config.yaml
n_layer: 16
d_model: 320
n_head: 5
n_kv_head: 5
head_dim: 64
d_mlp: 832
vocab_size: 32768
activation: "swiglu"
norm: "rmsnorm"
norm_place: "pre"
norm_eps: 1e-05
positions: "rope"
rope_base: 17800.0
rope_fraction: 1.0
qk_norm: false
attn_scale: 0.125
bias: "none"
tie_embeddings: false
parallel_block: false
init: "normal"
init_std_qkv: 0.0335
init_std_o: 0.0416
init_std_up: 0.0479
init_std_down: 0.0479
optimizer: "muon_hyperball"
lr: 0.00554
beta1: 0.95
weight_decay: 0.0
lr_head: 0.00252
grad_clip: 1.0
warmup_steps: 200
schedule: "wsd"
decay_fraction: 1.0
decay_shape: "linear"
final_lr_fraction: 0.0
batch_tokens: [16384, 32768, 49152]
seq_len: 768
doc_mask: true
train_tokens: 476800000
steps: 15706
dataset: "wikipedia_en"
MLP neurons of a small language model. Each row is named by its layer, matrix (gate and up: input weights) and neuron, and shows model dimensions 224-287. Each number is 128 + 24 x the weight over its row's rms, rounded and kept within 0 to 255. A neuron's up and down rows have the sign that makes its largest values positive.
A block is one neuron, or neurons of one layer that tend to fire together. After each block is what it responds to, as a language model described it from the Wikipedia text at the highest values.

L12.gate31 [107 144 114 122 132 159 120 115  97 101 162  83 160 109 120 150 103  91 143 150 152 143 104  88 103 107 116 122 154 110 130 108 170 128 142 117 170 116 171 102 158 112 132 167 126 120 142  85 136 164 116 104  84 101 133 130 105  99 106 139 110 145 107 162]
L12.up31 [158 110 117 117 156 116  76 128 161 128 136 113 146 138 129 152 111  87 111 137 139 123  87 135 116 136 102 152 203 153 138 103 135 141 119 147 112 146 117 134 136 161 161 124 137 144 123 133 174 128 122 146 127 170 108 139 136 176 131 126 111 112 136 134]
L12.gate184 [149 159 135 142  97 124 151 151 125  94 112 128 118 147  89 107 125 159 126  93 159 126 146 105 148 101 110 100  94 114  98 132 103 132 123 121 149 106  97 153 153 128  86 157 113 142 120 132 121 109 145 119 155 154 132 146 114 166 138 146 139 153 122 103]
L12.up184 [136 102 107 102 123 141  97 136 130 123 151 125 137 166 131  79 110 105 139 128 155 117 158 115 110 147 109 104 114 144  89 117 114 126 121 156 139 125 175 134 112 153 136 157 113 132 119 123 150 114 167  90 168 110 100 151 144 141 120 167 126 116 120 154]
L12.gate358 [144 141 142 163 112 133 145 125 154  94 135 135 132 112 114 138 113 118 139 166 111  99  98 115 138 115  72 132 137 139 102 128 116 152 116 155 122 149 133 129 111 101 125 104 164 127 130 145 125 132 113  93 111  69 121 122 117 135 145 166 165 138 119 157]
L12.up358 [155 165 145 130 166 180 109 121 124 136 154 122 167 157 106 114 150 160  97 117 121 119 107 144 134 133 117 113 105 143 151 111 141  95 128 133 133 153 124 118 135 133 147 143 111  77 164 118  97 121 137 165 133 107  90  99 109  96 137  94 128 117 125 135]
L12.gate502 [148 169 143 110 129 122 130 121 126  86 135 107 135 132 119  87 114 130 140 110 124 106 132 108 133 171 111 122 126  70 121 178  94 123  86 136 102 111 104 102 126 140 119 117 117  99 130 121 162 128 197 146 126 174 126 119 135 132 112 176 128 149 128 127]
L12.up502 [118 113 146 123 142  94 126 117 119 129 140 109 174 108 150  93 140 109 124 131 105 140  85 153 175  94 131 148  81  78 105 141  85 137 127 112  87  82 118 115 121 126  99 139 160 154  98 111 148 143 136 154 159 136 134 128 149 125 152 119 134 137 142 136]
L12.gate509 [130 105 117 169 131 155 104 141 188 115 145 151 170 125  90 123 110 147  97 126 116 147  96 100  98 129  73  75 149 114 112 113 163 141 133 124 134 142 128 143 167  98 134 140 113  95 131 107 134 113  88  74  90 138 129 121 128  86 144 155 123 147 129 106]
L12.up509 [119 142 143 134  95 103 121 151 153 166 138 127  88 142 127 105 127 111  96 109 111 124 120 135 151 119 128 124 137 131 134  88 159 128 172 114 134 117 147  86 120 172 112 127 156 110 142 148 140 118 105 126 149 135 128 123 127 125 140  99 109 109 146 119]
L12.gate555 [110 153 115 119 147 119 131 148 155 151 122 104 130 151 101 161 150 148 120 157 125 113  79 126 135 133 138 102 122 155 111 103 102 137  92  85 159 117 141 118 135 124 125 143 157 192  81  94 122  91 134 156 111 129 162 116  93  81 120 165 120 119 110 135]
L12.up555 [142 130 136 126 151 131 120 103 171 116 114 118 101 156 105 155  96 149  78 162 146 120 151 150 100 141  94 126 135 114 114 110 139 129 137 104 129  63 103 125  93 118 100 164 116 102  77  87 137 104 114 138  81 136 111 147 119 142 133 135 150  71 132 149]
L12.gate611 [132  65 138 100  85 142 107 156  96 142 126  89 140 113 158 170  93 100 104 149 131 201 127 127 155 120  95 135 107 170 137 166 129 117 100 106 107 141 144  91 129 120 103 145  85 132 121 143  96 131 123 121  96 107 146 159 118 157 129 108 150 144 154 157]
L12.up611 [100 138 113 107 147 108 143 143 132 165 141 148 107 126 133 105 142  93 126 112 148 146 137  89 124 149 130 143 127 167 180 138 121 142 150 132 178 118 148 150  80 111 155  91 131 134 145 124 132 123 143 114 109 117 174 143 143 121 124 173 145 181 113 128]
L12.gate714 [127 152 140 151 105  95 138  97 128 137 108 168 135 151 101 133 115 171 128 150 154 114 119 105 139 109 133 117  88  85  86 136 138 133 118 115 143 154 143 117 158 105 121 147 109 140 164 135  95 142 164  89 101 136 138 127 121 158 103 132 122 119 125 123]
L12.up714 [113 132  96 114 101 128 149 104 108 121 141 176 106 164 119 135 146 153 146 146 147 116 161  95 129 152 122 148 127 153 120  73 132 106 155 105 140 158 151 143 133 144 107 145 140 144 120 125  80 150 178 133 114 126 125 104 138 154  99 146 181 142 114 184]
Responds to: Decimal points splitting numbers in tables and statistics (66.8, 38.0%, 24.1%), sometimes thousands commas or time colons; rarely mid-word pieces of names.

L12.gate331 [163 115 123 125 121 115 156 104 160 155 171 147  82 154 140 103 105 152 125 150 112 127 130 102 134 131 132 124 145 144 147 150 109  92 122 134 151 173 125 161 143 133 169  96  94 121 134 142 139 105 114 129 118  90 141 110 101 111 109 120 144 106 135 102]
L12.up331 [156 100 139 149 136 147 170 141 111 192 164 135 109 138 139 143  95 122  87 145 127 141 126 146 131 137 171 133 103 114  62 116 123 104 122 104  95 134 135 121 167  82 157  62 124 179 140 103 139 120 141 116 132 143 130 166 151 130 110  84 148 111 125  96]
L12.gate410 [110 116  82 128 139 139 152  94 120 160 130 143 131 114 118 145 113 128  96 119 153 127  94 128  88 130  82  87 157 105 151 112 151 134 101 159 119 126 132 174 131 108 134 184 155 109 138 128 105 113  81 149 110 129 110 130 103 114 129 140 109 125 119 146]
L12.up410 [129 143 106 118 159 125 138 108 157 121 137 109 131 131 153 134 157 170 124 126 109 143 132 123 123 128 110 137 133 134 133 140  55 140 153 123 153 155 157 117 134  99 116 129 114 108 115 146 136 108 121 109 130 112 144 146 135 151 152 151 153 125 102 148]
L12.gate415 [101 133 158 134  96 149 129 111 107 101 103 153 146 132 174 163 121 119 164 153 106 126  98  91 105 135 135  73 144 138 157 147 159 135 111 160  88 101 145 123 147 141 137  89 126 132 127 110 139 100 145 136 144 110 123  97 137 146 125 136 127 145 100 116]
L12.up415 [140 169  63  88 135 166 141 100 151  97 142 100 149 136 147 122 145 158 141 140  91 121 125 146 120 111 114  76 128  84 138 121 132  79 103 101 133 172 108 106 173 121  98 134 131 120 130 126 159 148 125 130 113  83 125 121 114 138 135 111 163 148  97 129]
L12.gate547 [110 113 100 113  83 147 116  91 133 134 157 109 149  94 138 167 114 140 160 142 153  98  84 101 133 180 110 150 129 104 105 156 105 125 151 180 134 148 141 127 130 120 141 169  89 134 175  98 111  89 138 138  83 127 129 118 144 122 135 157 130 154 136 115]
L12.up547 [103 108  82 117 103 144 138  79 157 162 188  85 100 104 133 138 152  91 116  92 103 147 100 135 107 131 101 105 138 114 162 108  68 101 109 118 129 118 117 159 136 147 129 130 151 123 148 111 157 100 105 105 137 164 121 127 140 125 123 119 137 171 131 167]
L12.gate561 [126 105 161 103 119 133 136 150 162 157 197 144 163 141 151 123 127 142 132 135  98 133 113 108 134 165 110 136 118 149 121 167 124 113  89 125  78 137  93 147 151 119 131 141 106 108 139 147  84 149 148 172 115 120 110 106 127 157 173 122 150 108 125 139]
L12.up561 [ 94 128 133 135  80 130 147 117  87 134 114 108 131 108 162 142 137 134 139  84 158 114 107 119 140 172 176 159 122 137 160 138 150 129 167  95 113 131 139 101 151 171 124 143 104 143 133  92 125 120 147 114 168 118 138 107 156 110 141 169 137 107 135 129]
L12.gate615 [132  90  91 115  98 173 134 140 111 173 103 147 155 135 139 121 131 143 134 111 116 110 155 112  96 113 144 127 114 141 138 133 138 113 168 110 158 131 120 137 116 169 112 115 113  85 168 142  90 151  91 119 145 130 131 140 164 134 127 147 160 185 132 155]
L12.up615 [108 124 142 139 110 112 142 107 120 175 152 133 145  99 107 135 150  63 147 174 172 135  86 125 131 131 173 160 106 145 142 163 127 128  82 110 138 138 108 116 136 124 121 101  91 115 144 126 106  98 142 127 111 132 137 104 107 137 123 107 145 183 168 134]
L12.gate749 [ 87 108 149  98  78 170 135  98 139 152 155 126 121  85 172 103 124 126 150 115 106 151  93  97 138  99 194 151 114 133 129 125 167 132 142 116 129 167 156 112 150 146 139  98  72 152 146 122 174 150 116 101 135  86  97  96 148 130 126  82 157 171 135 129]
L12.up749 [101  94 169 127  92 137 166 108 121 137 123 165  92 136 148 148 125 125 161 129 122 135 156 120 120 140 145 136  94 114 101 154 137 126 122 111 141 157 169 144 146 151 111  97 115 130 109 150 165 144 130  93 150 115 109 145 159 122 125 124 140 164 125 118]
L12.gate814 [147 155 125 117 102 145 137 105 124 161 133 116 101 157 148 124 128 117 110 115 121 158 129 119 111 124 199  99 103 152 127  95 135 125 164 126 138 163  92 135 139 147 148  97 110 126 145 133 164  66 133  98 136  81 148 161 125 178 131 118 142 162 121 154]
L12.up814 [134 106  93 143 161 161 178 102 120 142 145 142 110  81 188 107 120 142 135 107 158 113 114 150 154 156 132 165 148  90 133 122 167 105 117 106  97 128 113 102 113 131 143 102 151 114 135 122 139 165  89 127 147 123 107 120 110 104 120  69 151 160 132  94]
Responds to: The first token or opening piece of a person's first name, mostly in table cells and lists, e.g. M(athias), J(ermaine), Y(ann).

L8.gate430 [102 163 106 115 125 153 150 125  99 139 116 102 110 133  64  62 128 142 143 144 134 130  97 154 133 177 109 155 124 132  79 111 150 131 123 132 114 143 148 111  94  96 110  68  78 112 126 147 153 163 134 112 114 110 124 137  95 125 117 127 108 140 109 162]
L8.up430 [120 139 135 126 186 147 109  66 138 145 151 121 103 131  94 126 150 102 123 158 145 151  83 143 151  87  80 115 133 135 103 108 157 152 132  93 115 115 176 127 147 105 146 119 102 122 127 111 138 142 105 127 135  99 122  97 128 131 149 181 144 127 129  99]
L8.gate733 [168  97 120 168 160 154  90 156 121 137 141  84 129 169 108 110 108 128 153  92 130 103 100 131 118 121  89 141 133 112 168 143 102 135 114 106 154 170 143  85 128 123 107 163 142 123  99 105 126 108 143 179 136 123 116 125  94 139 131 148 156 126  97 159]
L8.up733 [107 172 117 131 149 121 107 124 119 117 161 180 101 115 113 117  71 121 139 119 154 122 166 132 148 166 145  72 141 115 145 134 124  91 166 150  74 115 137 147 140  99 162 103 146 133 135 111 122 150 138 123 116 129 107  93 125 117 161 170 178 155  92 133]
Responds to: Cells, separators, digits and headers inside Wikipedia tables, infobox bullet lists and statistics, e.g. "| No.", "| —", "- •", "9.2".

L8.gate79 [ 92 137 163 115 113 157  85 113 112 186 127 109 152 121 127 100 103 107 118 109 157 107 120 122 106 151 110 145 112 139 161  89 100 115 117 125 138 156 165 139 138 116 148 156 161 154 145 129 107 116 109 101  88  99  62 109 107  88 116 157 108 144 140 115]
L8.up79 [ 77  92 125  95 135 154 128 116 103 117 110 173 151 108 113 119 149 129 146 120 167 163 113 157 115 162 115 169  91 128 122 115 114 140 115 134 157 173 149  98 144 121 151 142 157 172 117 121 126 155  96 113 117  84 135  91 141 144 148 132 147 124 142 140]
L8.gate403 [104 132 157  98 140 177 124 161 145 133 124 169 127 106 146 165 111 107 133 125 132 144 129 170 118 138 104 155 137 133 117 111 122 155  65  44 127 145 148 170  99 141 117 139 104 105 150 166 123 134 144 140 104 151 132 166 107 125  92 112 142 105 120 104]
L8.up403 [ 66 139 141 133 148 146 113 121 172 114 126 144 146 129  97 182 131 145 109 133 128  68 150 114  59 129 117 150 168 149 129 133 115 130 118  83 133 147 146 133  97 125 117  89 124 127 138 129 154 195 123 121  96 131  97 125 149 171 114 130 130 122  91 103]
Responds to: Second word piece of a word split after a lone first letter, mostly capital T in names and places, e.g. T-im, T-om, T-ate, A-le-ida.

L11.gate27 [119 122 116 110 119 154 109  81 159 117 165 101 116 112 169 160 109 122 132  97 116 143  65  88 163 141 110 120 125  85 139 178 141 133  89  99 114 153 120 155 123 146 158 149 141 148 145 149 124 160 127 102 151 151 128 124 147 140 153  92 164 155 118 142]
L11.up27 [105 149 108 143 123 159  95  84 168 148 132 120 120  74 158 177  96 114 122 109 116 115  87 127 143 126 143 141 128 115 124 164 123 118 152 126 129 155 118  88 147 113 170 104 104 127 156 107 103 148 129 120 127 130 102  96 118 126 118 105 140 123  99 111]
L11.gate251 [107 130 102 122  81  73 151  98 122 176 162  96 138 150 138 153 135 151 117 144 123 139 147 139 158 115 127 106 150  79 117 122 148  75 135 144  80 136 133  89 193 104 153 135 111 139 141 129 126 121 109 178 139 144 142 135 123  86 146 135 139 134 129 152]
L11.up251 [145 169 120 119 114 155 146  73 159 135 151 138 181 117 133 150 155 153 132 134 124 179  75 168  93  96 126  73 113  88 184 151 155  81 136 121  84 142 111 119 137 106 142 132 125 130 106 148 153 162 125 143 135 152 144 140 112 147 144 147 122 147  99 132]
L11.gate330 [168 113  95  92  82 116 157 124 149 135 147 115 128  96 150 124 131 118 126 103 119 124 158 140 143 122 150  75  89 134 148  81 138 113 101  94 120 145 119 124 153 102 158 130 110 128 146 123 149 117 113 146 107 122  67 130 121 149 160 106 159 120 130 138]
L11.up330 [ 88 140 102  90 115 164 132 148 177 110 161 103 136 113 142 134 122 180 147 112 133 119  94  97 168 114 142 143 156 106 111 147 105  81  77 102 143 120 100  74 136 154 110 104 139 113 122 118 125 137 108 119 134 126 102  82 162  95 127  87 129 113 140 148]
L11.gate448 [139 130  98 135  99 142 108 120 161 176 128 129 111 109 130 111 139 117 105 127 132 158 118 141  90 143 164 119 158 142 138 128 144 110 122 146 107 137 134 156 169 134 109 129  90 124 105 102 118  81 123 107 142 126 116 143 148 141 126  98  94 170 140 136]
L11.up448 [106 165 108 122 113 131 129 100 120 117 137  85 108 112 142 105 141 159 140 125 108 130  75 102 130  75 134 171 115 149  86 116 125 150 170 143 143 157 142 165 148 110 192 126 136 174 146 147 162 111 144 118 161 147 133  98 123 153  98 132 138 132 147  72]
Responds to: First word-piece of a person's given name at the start of a name in lists, tables or prose, e.g. J(orge), A(le)ksandr, É(lise).

L12.gate15 [132 126 156 124 108  88 125 121 131 118 128 124 129 112 117 144 126 123 118 127 188 103 115 114  98 134 129 130 114 118 123  83 177 107  62  75 167  68 129 154 145  86  91  88 130 127 123 140 130 115 105  88 140 127 153 129  89 135 111  89 108 120 132 159]
L12.up15 [155 118  95 127 136 144 106 150 110 166 130  86 136 162 122 150 131 130 103 137  86 152 112 124 125  97 102 151 141 121 170 138 137 132  71 141 119 154 176 138 161 130 147 136 170 165 113 100 101 161 170 132  82 103 129 156 116 132 182 113 121 111  76 145]
L12.gate43 [104 104  92 138 118  95 109 121 116 137  71 135 100  92 152 159 144 109 189 153  89 170  98 100 153 155 130 179 146  92 114  96 123 127 119 141 145 135 144 126 130 127 138 180 148 160 141 118 158 115 104  98  97 150 155 151  94 130 154 151 147 121 130 191]
L12.up43 [ 82 107 154 149 129 131 122  99 145  92 122 134 147 106 103 133 113 145 146 159 152 147 144 147 127  72 106 141 128 134 137 119 131  90  96 159 124 179 150  75 148  93 138 132 154  63 114 122 182 153 130 136 183 127 159 108 136 119 151 130 136  90 116  65]
L12.gate77 [102 125 139 129  96 128  74 132 149 127 105 105 117 113 130 168  80 180 126 156  79 124  66 121 129 115  94 113 116 124 125 115  82 116 124 140  91 114 144 105 173 124 118 128 136 119 143 125 132 127 164  97 129 151 105 123 150  95  80 117 153 115 150 126]
L12.up77 [155 142 120 129 112  83  97  93 144 141  76 140 177 158 102  97 137 132 144 134 132 147 111 177 151 116 141 107 131 105  89 131 161 139 145 156 163  78 115 130  87 160 126 131 119 149 114 108 157 115 141 129 111 149 152 133 165 124 161 120 125 116 130  91]
L12.gate197 [160 144 119 132 116 110 123 130 139 144 145 149 129 113 101 146 100 143 145  95  93 112 127 133 157  91 121  68 153 116 108 151 121 107  86 105  95 152  85 132 126 108  97 130 141 111 123 123 161  90  97 150 112 134  78 111 117  92 109 116 149 109 132 120]
L12.up197 [116 123 166 122 108 108  81 139 119 136 138 130 146  67 123 131 108 110 153 137 168  79 108 144 119 106 157 148 128  90 160 115 138 116 112 121 112 138 116 129 129 125 128 148 129 160 183  85 122  88 136 126 184 114 113  94 139  77 103 158 166 129 149 132]
L12.gate388 [148 148 140 153 136 153 127 160 104 109 154 106 134 139  98 150 119 192 136 124 101 159 144 114 167 101 111  98 122 108 153 147 133 108 107 173 112 135 105  97 111 119 155 124 118 158 127 127 146 111 133 147  89 132 102 148 124 136 117 103 156 166 147 146]
L12.up388 [151  88 162 117 146 114  90 139 108  99 116 113 119 122 135  96 114 128 144 142 121  90 143  76 134 113 110 119 125 146 109 183 109  95 184  99  98 172 129 102 103 123 122 139 138 156 163 125 112 117 145 147  89 125 146  98 149  99 119 121 130 124 147 124]
L12.gate577 [127 138 124 177 131 123 110 124 103  97 102 104 155  78 156 123 145 131 103 109  64 127 151 123 116 155 176 119 133 104 149 117  98 104  90 131 127 118 142 139 125 134 122 157 139 149 111  86 132  93 113 124  91 137 125 156 117 137 135 137 136 130  64 156]
L12.up577 [130 139 156 133 135 150 108 128 139 116 158 115 152 117 104  84 120  70 153  88  95 138 124 112 155 121 120 138 168 174 138 117  92 133 152 160 180 110 115 154 146 130 122  84 129 214 182 110 113 100 151 110 138 158 126 117 124 117 124 141 100 114 101 113]
L12.gate628 [ 93 124 134  93 126 125 102  97 152 109 125 137 101 143 117 119  96 158 131 114 113 135 116 125 146 126 119  94 125 149 126 106 110  80 144 131 104 118 177 138  90 125 124 147 140 141 101 140 106 148 138 122 127 155 131 153 161 107 111 118 167  81 121 134]
L12.up628 [149 116 115 106 125  84  85 130  76 135 113 118 108 108 164 143 135 117 128 126 101 174 133 115 132 132 135  84 132 149 155  99 124 154 130 143 130 137 138 101 120 132 143 113 157 119 138 103 124 134 168 125 154 122 140 100 159 113  92  94 102 100 155 166]
L12.gate799 [ 88 131  84 175 135 102 116 156  97 141 132  89 122 121 156 140 160 160 156 115 140 111 151 140 143 116 124 142 130 118 109 151 174  90 104 120  93  96 112 112 139 135 120 129 127 123  75 124 149 154 155 131 138 156 136 119 168 104  82 148 144 118 166 114]
L12.up799 [155 127 127 176 118 142 123 124 150 184 132 124 106 103 118 148 184  89 124 137 122 148 170 153 113 146 115  76 136 139  93 126 137  91 103 151  82 136  93 140  88 127 104 136 102 127 103 165 124 163 157  96 135 144 156 142 152 143  84 134 133 126 109 135]
Responds to: Short mid-word fragments inside long or unfamiliar words, often Greek/Latin scientific terms or foreign names, e.g. Vide-oph-ones, br-ach-ial, Met-all-icity.

L8.gate287 [103 114 130 141 122 158 116 154 138 126 129 116 152  93 111 152 151  98 171 101 108 187 106 150 109 173  87 126 121  91 155 127 124  77 130 131 121 111  98 121 127 126 184 179 151 102  96 135 116  93 118 124 123 129 133 144 149 140 125 164 146 111 114 156]
L8.up287 [ 79 143 172 121 132  87 125 108 126  96 122 118 198 156 149 132 161 139 121  83  73 118 148 124 153 115 161 172 125 127 137 111 161 112 147 100 115 123 166 140 134 133 124 116 129 130 102 105 142 127 144 105 137 122 135 152 162 152 125 131 109 150 137 104]
L8.gate807 [156 117 113 162 101 129 154  79 122 120 121 137 156 165 157 129 130 146 156  98 100 138  88 159 129 150 131 138 131 117 151 144 172 149 102 143 108 137 125 135 109 152  87 118 111 120 127 140 104  98 120 124 101 160 110 118 121 115 162 136 105 121  79 178]
L8.up807 [142 137  99 162 124 125 169 133 143  92 173 145 121 111 100 150 102 125 150 120  80 150 136 101 132 137 112 158 120 110  98 120 130 123  78 146 158 104 125 140 136 125 127 146  88  95 123 155 149 147 134 112 128 116 140 111 147  86 145 161 100 120  99 120]
Responds to: Short word-piece fragments inside split, often rare or foreign words, especially the vowel o, as in al-o-of, am-o-ebas, m-os-que.

L11.gate142 [153 121 131 129  77 114 161 159 103 112 148 137 135 130  83 117 128  71 149 117 105 146  91 140 106 163 150 115 145 108 117 109 169  98  98 134 142 137 172 126 123 163 164 107  78 153 125 116 124  96 141  94 112 178 142 126 117  95 121 150 114 156 138 137]
L11.up142 [146 132 115 136 124 109 109 131 172 121 106 125 109 120 132 118 146 109 128 101 138 112  98 133 122 132 149 139 162 144 138 137 113  80 106 134 139 163  70 107 110 111 153 155 110 106 187 174 137 155 152 135  75 126 135 125 110 130 133 130 106 127 104 133]
L11.gate144 [126 133 137 102 100  81 100 107 148 155 115 138 145 116 158 126 108 117 147 109 135 101  88 100  60 135  88 109 154 171 125 129 116 131 126  92 138 128 166 145 150 134 103 117 123 138 123 160 108 146 141 123  98 123 115 129 122 144 116 128  87 143 124 153]
L11.up144 [145 125 130 132 115 119 131 143 139 142 130 145 124 125 139 142 130 118 142 131 117 125 105 141 186 119 118 118 139  92  94  91 160 190 167 112 149 110 200  92 122 117 128 120 134 110 118 147 118 191 138 119 161 167 129 174 114 116  75 155 157 129 135 119]
L11.gate175 [ 77 136 159 131 124 104 104 124 141 138 168 133 137 152  98 118 160 129 164 141 116 161 130 155 166 140 142 141 122 109  69 126 126 127 129 117 143 130 160 125 159  93  89 147 112  89 124  99 123 117 156 113 158 101 128 127  93 155 110 117 154 125 114 117]
L11.up175 [109 123  97 140 132 120 142  80 115 165 124 154 152 144 122 124 122 164 115 125 150  85 115 131 133  86 116 139  92 131 105 107 112 132 112 124 110 164 148 139 124 126 140 133 151  95 174 144 117 165 117 129 136  79 126  90 146 178 104 133 114  95 149 143]
L11.gate821 [163 130 101 105 120 145 122 122 138 155 120 125  83 174 170 108  66 114 127 102 142 102 142 130 149 125  92 185 140 118 116 121 136 108 113 156 155 143 164 106 100 132 139 157  98 132 132 140 127 108 142 119 117 133 141 130 109  88 126 117 123 168 131 101]
L11.up821 [164 142 125 129 143 104 116 108 130  98 145 120 163 121 119 173  93 105 144 156 100 176 114 109 141  89 135 159 137 122 122 136 126 163 115  94 144 161 106 122 146 154 146 138 117 141 144 130 166 156 169  98 119  85 144 133 138 151  93 148 126  83 154 144]
Responds to: The decimal point between digits of numbers in tables and statistics, e.g. 23.5, 55.45%, 6.5 oz; occasionally a time colon (10:00) or mid-word pieces.

L11.gate43 [108 153  96 137  84 136 164 130 127 139 139 132 145  76 162 134 101 140 126  82  73 122 127 107 147 134 142 111 116 118 141 134 142 155 116 137 138 131 124 119  86 176  94 115 134 116 153 145 133 149 131 100 119 155 105 124 102 173 112 134  95  72 159 127]
L11.up43 [165  82 118 124  94 118 126  98 104 127 149 117 133  92 114 136 149 165 143  93 108 189 159  89 113 141 147 133 142 124 169 114 117 113 134 137 149 132 122 108 156 132 126 140 136 149 151 149 135 154 142 108  95 153 139 137 144 134 138 101 184 102 124 126]
L11.gate257 [107 128  82 111 110 125 169 106 125 139 167 130 139 150 136 107 116 142 114 124 131 164 113 120 174  91 100 106 132 138  82 118 106 124 138 140 104 122  89 137 130 145 124 136 133  82 129 159 142 134 125 118 114 129 122  80  82 104 108 116  78 150 166 149]
L11.up257 [100  93 157 167  74  78 126 132 139 123 121 124 132 149 134 109 153 122 125 120 110 147 114 103  93 152 137 112  91  97 123 118 109  74  83 181 109 123 103 149 147 118 203 161 153  71 120 123 127 121 185 146  83 139 116 117 128  85 155 160 123 143 109 156]
L11.gate260 [113 129 137 114 107 102  92 128 114 117 169 145 145 119 119 104  91 155 124 144 121 161 170  72 147 106 117 112  69 107 149 147 106 110 133 158 107 112 104 127 121 162 144 109 115 155 104 123 130 108 148 104 143 140 130 117 130 141 107 103 123 119 141 147]
L11.up260 [109 133 150 120 102 147 108 126 147 143 116 130 155 163 144 105 107 145 105 100  92 179 141 137 119 119 147 104 147 112 127  87 105 100 129 167 128 147 164 132 113 132 174 166 118 141  82  95 165 128 157 155 181 120 117 132 139 125 131 122  95 120 114 162]
L11.gate370 [147  97 131 165 117 138 171 153 110 117 102 133 167 134 132 122 132 163 118 167 145 112  75 128 128 151 156  83 103 119 101 109 131 143 152 162 135 105 156 116 159 141 135 158 107 164  42  81 135 121 119 100 138 143 122 154 151 126 141 138  71 123 141 153]
L11.up370 [113 127 115 151 107 145 125 115  78 166 139 101 119 132 156 125 119 122 122 105 152 131  90  98 130 101 148 133 121 168 120 105 139  87 125 133 126  97  72 145  93 154 149 113 111 130  94 123 151 117 108 180 156 165 112 172 131 149 136 115 134 121  98 115]
Responds to: Short middle pieces inside words split into several tokens, mostly uncommon or technical words, e.g. int-est-ines, equ-ip-ment, sax-oph-ones.